Part of a small language model's weights: no biases in attention or MLP, 7200 steps.
MLP neurons of a small language model. Each row is named by its layer, matrix (up: input weights; down: output weights) and neuron, and shows model dimensions 32-95. Each number is 128 + 24 x the weight over its row's rms, rounded and kept within 0 to 255.
Before each neuron's rows, "fires on" lists the tokens most often at its 100 highest values on Wikipedia text that the model never trained on.

fires on: "c", "G", "f", "w", "p", "ev"
L7.up1026 [151 142 151 172 104 168 137 127 129 125 167 121  99 150 127 123  94 142 121 136 123 134  98 143 169 110 136 136 137 106 138 105 166 124 119 125 119 167 161 137 129  94 113 129 160 171 140 130 119 119 134 153 150 157 131  98  83 111  85 156 137 119 142 118]
L7.down1026 [184 133 123  96 123 123 130 144 132 139  85 103 155 136 106 117 159 131 170 116 144 109 162 121 123 151 113 123 111 147 101 111  90 142 176 148 141 164 123 170 156 118 114 126 151 133 188 121 125 160 175 139 143  96 131 137  92 149 114  96 141 139  97 130]

fires on: "\n\n", ":", "ot", "ago", " Cle", " ro"
L2.up1676 [107  96 150 140 131 135 181 113 137 166 112 140 140  84 175 118 113 151 105 124  99 144 112 147 147 130 186 119 100 133 159 130 142 118 135 144 134 158 108  67 125  95 139 115 142 156 135 102 151 106 154 143 106 131 102 115 135 124 121  62  87 120  94 105]
L2.down1676 [127 151 111 137 136 123 154 134 104 111 131 113  98 162 101 121 145 145 159 139 128 105 129 103 132 142 114 112 141  98 106 142 147 140  59  91  98  86 127 155 138  76 136 123 155 120 140 151 103 157 120  97 111 132 109 141 125 111 165 115 133 121 120 170]

fires on: " from", " European", " gold", " Czech", " red"
L2.up1016 [113 145 141 174  95  86 155 156 155 147 125  84  88  82 119 114 112 120 144 151 140 145 122 140 114 133 125 146 137 130 170 119 134 103  98 116 167 164 127  87 120 104 103 117 118 112 135 158 178 171 135 137 109 131 106 118  90 109 119 127 113  97 133  97]
L2.down1016 [127 148 117 101  97 107  74 134 129 108 150 119 110 116 127 137 175 138 125  87 129 109 104 165 135 146 150 107 130 119 178  98 140 110  99 144 125 140 127 125 142 151 115 116 135 119 124 138 150 159  97 109  99 116  98 136 124 124 151 170 135 118 142 123]

fires on: " -", "\n\n", " –", " are", " a", " is"
L2.up1092 [ 85 123  91 122 129 139 122  69 144 106 138  83 113 125 106 154 128 129 118 153 130  88 113 155 101 144 139 122 148  88 151 146 128 132 118 143 136 140 138 148 162 142 142 148 139 127 114 152 145 133 113 183 118 151 105 126  94 129 148  93 122 114 124 150]
L2.down1092 [130 114 153 139 123 150 144 176 140 163 115 140 152 141 136 133 124 100 142  94 151 106 134 134  97 145 123 118 106 126 133 136 137 119 133 143 134 132 127 137 118 102 150 107 157  85 114 118 127 123 160 184 129 176 155 121 118 119 144 157 161 113 136 121]

fires on: " The", "Y", "e", "en", "a", " H"
L7.up1531 [144 126 108 153 130 160 146 118 132 155  97 100  98 104 125 107 153 108 133 117 165 120 174 169  98 121 100 140  99 127 138 127 126  83 119  74 118 170 159 113 165 145  88 150  89 111 126  86 151 147 133 158 114 148 141 118  95 155 157  99 145 150 125  93]
L7.down1531 [116 118 113 108 101 109  96 164 104  93 167 151 161 109 140 148 122 151 125 156 109 118 124 111 118 104 119 121 139 111 154 121 118 146 160 155 147 111  62 153 117 143 177 125 166 165 152 134  58 114 114  86 153 135 112 117 107  93 111 138 131  97 130 121]

fires on: ".", " has", "t", " had", " have"
L7.up381 [163  96  98 110  96 131 111 133 112 134 134 112 139 155 113 138 116 143 151  91 150 114 143 103 150 156 101 160 160 135 143 164 151  85  67 115 151 131 108 162 141 119 101 150 144 152  91 100 188 134 120  95  54 121 102 128 141  75 133 154  74 133  89 124]
L7.down381 [141 135 197  96  87 161 128 133 135 147 126 120 159  91 157 186 131 148 151 127 142  93  82 139 136 139 171 113 140 128 126 133 131 155 140 113 172 130 127  76 110 162 112 143 108 123 137 145  99 127 138 106 157 113  82 131 123 148 170 153 162 127 106 116]

fires on: " Park", "ases", " Rose", "ills"
L2.up1504 [114 137 109 140 138 148 121 127 154 101 106 140 137 105 156 146 112 148 143 116 103 155 138 136  93 153 157 101 133 133 155  99 127  97 117 118 145 132 145 165  95 101  91 142 142 120 131  93 124 110 132 125 108 166 102 156 122  87 126  96 122 106 158 132]
L2.down1504 [132 122 163 123 135 108 153 123 114 150 146 124 115 160  85 139 116  88 127 117 174  83 111 147 167 110  88 145 127 138 114 150 128 146 147 152 113 121 114  63 166 141 156 112 100 148 124 160 148 136 108 126 132  78 159 109 113 169 112 153 141 149 106 104]

fires on: "y", "or", " they", "u", "es", "i"
L7.up821 [153 146 148 128 132 120 130 105 123 152 148 165 135 133  91 128 145  93 147 144  99 124 120 137 143 107 129 106 130 129 112 171 123 144 174 115 143 159 140  91 116 158 161 121  74 109  97  82 139 127 111 118 173 111 116 158  95 113 143 122  98 182 137 134]
L7.down821 [144  90 141 101 108 132 168 154 125 156 143 115 118 139 157 135 119 131 138  95 136 149 158 156 159 153 170 131 151 170 165  70 124 105 137 128 137 122 111 158 129  94  83 143 122 126 140 153 132 122 159 143 113 130 136 109 133 158 137 126 126 103 129 123]

fires on: " team", "ol", "-", " jump", " ra"
L2.up637 [153  89 149 114  77 159 119 159 134 143 163 128 120 133 168 141 114 153 121 188  82 130  89 115 131  96 143 145 100 142 123 172 130 146 104  87 156 101  92 107 130 137 122 104 126 116 166 141  99 134  98 123 135 140 165 158 111  94 128 128 162 162 117 158]
L2.down637 [115 165 117 110 143 106 110  95 111 137  84 107 124 132 108 112 124  91 140 107 167 124 146 157 154 190  85 167 136 105 121  73  92 130 167 144 111 120 152 136 148 111 154 165 132 130 119 136 119 139 130 174 110 125  93 105 149 161 116 138 107 123 117  80]

fires on: "ure", "ings", "by", " teams", "acy", "aments"
L2.up326 [120 135 152 160 145 137 118 110 152 128  80 122 135 158 153 148 121  62 172 157 125 134 156 157 139 146 164 114 129  91 113 107 129 118 158 124 165 181 149 153 117  61 113 106 127 141  92 139 112 151 107 159 124 105 120 108  86 118 137 165 137 107 107 105]
L2.down326 [139 129 107 102 135 100 152 133 100 104 179 120  97 104 127 115 138 160 103 100 133 121  89 100 128  89 109 131 108 147 142 152 136 128 123 146 128  82  98 112 134 147 151 131 147  96 156 135 155 115 158 114 114 133 148 143 193 128 101  91 136 137 162 119]

fires on: "ments", ";\n", " conduct", "ency", "ret", "age"
L2.up1398 [130 142 139 124 100 137 122 136 131 122 176 136 156 152 127 104 147 168 101 128 144 129 126 144 149 128 112 123 112 122 142 138 112 146 138 113  99 111 117 137 172 141 102  97 111 131 128 162 107 140  99 138 172 142  99 109 130 114  98  64 170 127 124 131]
L2.down1398 [109 129 131 151 150 123 130 127 164 121  91 101 125 131 148 172  89 105 147 149 109  89 127 118 101 141 120 135 130 121 114 134 131 108 126 163 148 146 121 146  97 122 139 133 164 138 110 110 147 124 147 116  80  99 126 154 147 107 146 177  98 125 127 112]

fires on: "\"", "ans", "s", "ins", "ed", "ories"
L2.up1662 [121 120 105 140 162 104 140 110 113 122  94  80 158 120 144 112 136 126  94 132 132 122 150 157 137  98 133 123  96 147 130 154 131 122 146 136 148 113 119 171 142 106 121 136 144 100  93 135 113 138 128 134 104 165 154 113  64 126 144 113 124 107 137 136]
L2.down1662 [143 141 184 123 129 188 118 140 156  97 150 196 105 152  77 136 149 131 180  96 100 135  99 126 119 174 113 154 174 123 159 108 129 102 111  88 131 119 119  91 115 130 126 135  71 121 112 126 122 147 111 157 165  86 114 171 190 120 158 124 155 140 121 132]

fires on: " an", "en", " J", "in", "ita", "an"
L7.up509 [130 146 130 136 120 107 119  94 137 132 160 120  85 132 123  96 120 135 151 154 115 116 193 113 129 170 113  88 161 122 118 122  69 152 131 127 107 146 131 143 114 116  87 157  74 114 122 139 142 109  89  96 112 128 113 139 126 106 168 115 160 158 109  94]
L7.down509 [122  97 106 137 171 114  89 176 145 136 163 132 156 107 147 141 145 167 120 137 131 100 158  74 123  87 123 156 131 143  80 161 117 132 134 141 117 144 166 123 165 105 187 129 131 139  89  95  89 121 154 166 129 119 137  98 107 119 142 168 136  85 130 176]

fires on: ":", " series", " comp", "–"
L2.up623 [ 69 102 164 136  93 135  96 132 150 129 133 144 139 124 156 137 119 135 142 113  76 104  87 135 145 169 155 104 134 136 164 139 138 162 175  92 122 129  81 148 170 118 142 105 164 118 112 117 102 123 128 128 128 145 136 173  98 136 162 136 150 126  89 103]
L2.down623 [143 140 134 140 122 104 131 148 148 189 113 170 106 161 112 105 104 118 118 156 123 139 117  92  99 139 107 165 150 103  74  94 157 176 129  98 128 100 139 189 104  91  87 170  95 126 128 143 155 114 126 111 162 117 134 124 105 142 138 104 119 125 131 169]

fires on: " there", "ation", "als", "ude", "ancing", " towards"
L2.up901 [144  95 129 105 151 120 156 146 154 144 130 129 132 155 105 133 152 152 128 125 136 163 144 105  85 141 151 110 125 119 145 100 125 103 150 135 138 153 138 166 148 158 150 131 152 129  92 106 152  97 138 149 132 122  91 161 172 110  96 156 100 116 142 106]
L2.down901 [129 144 129 146 125 141 109 109 126 115 128 142 119 116 139 104 114 115 100 142 111  83 113 172 171 134 120 133 128 132 113 159 103 141  94  94 148 110  95 100 121  97 112 116  79 120 142 125 134 151 116 120  99 134 137 100  89 156 128 104 188 161 121 157]

fires on: "ics", " people", "imate", "oci", "aration", "alion"
L2.up936 [127 116 147 133 134  93 135  86 123 124  93 105 123 158 166 128 101 101 129 131  74 144 119  77 147 104 119 117 109 118 121 135 112  95  87 122 154 112 111 136  97 109 126 137 157 157 129  98 178  96 113 159 130 139 144 140 112 107 138 129 112  97 159  68]
L2.down936 [104 138 103 137 119 183 118 171 149 133 155 155 116  96 103 144 154 154 134  67 172 118 156 176 137 180 119 138 133 159 132 128 138 140 170 127 100 160 132 102 162 144 125 103  86 112 164 124  70 161 114  99  88 113 120 102 134 143 142 162 154 157  81 173]

fires on: " of", " Anthony", " Serb", "al", " London", " Washington"
L2.up1458 [114  92 149 137 188 122 198 149 131 130 145 132 120 115 134 148 174 123 115 157 120 107 130  92 116 175 126  97 142  88  96 136 110 154  94 122 118 154 117 143  92 195 191 137 101  93 116 127 114 140 147 131 140 135 108 130 111 135 111 131 130 117 126 123]
L2.down1458 [152 166  82 107 151  85  91 123 136 120 150 162 129 124 147  97  66 134 107 106 143 125 131 157 130 115  91 147 148 121 135 142 119 106 114 132 108 127 128 138 142 101  50 128 120 141 116 124 150 109 132 108 131 114 105 125 132 122 168  94 141 117 140 132]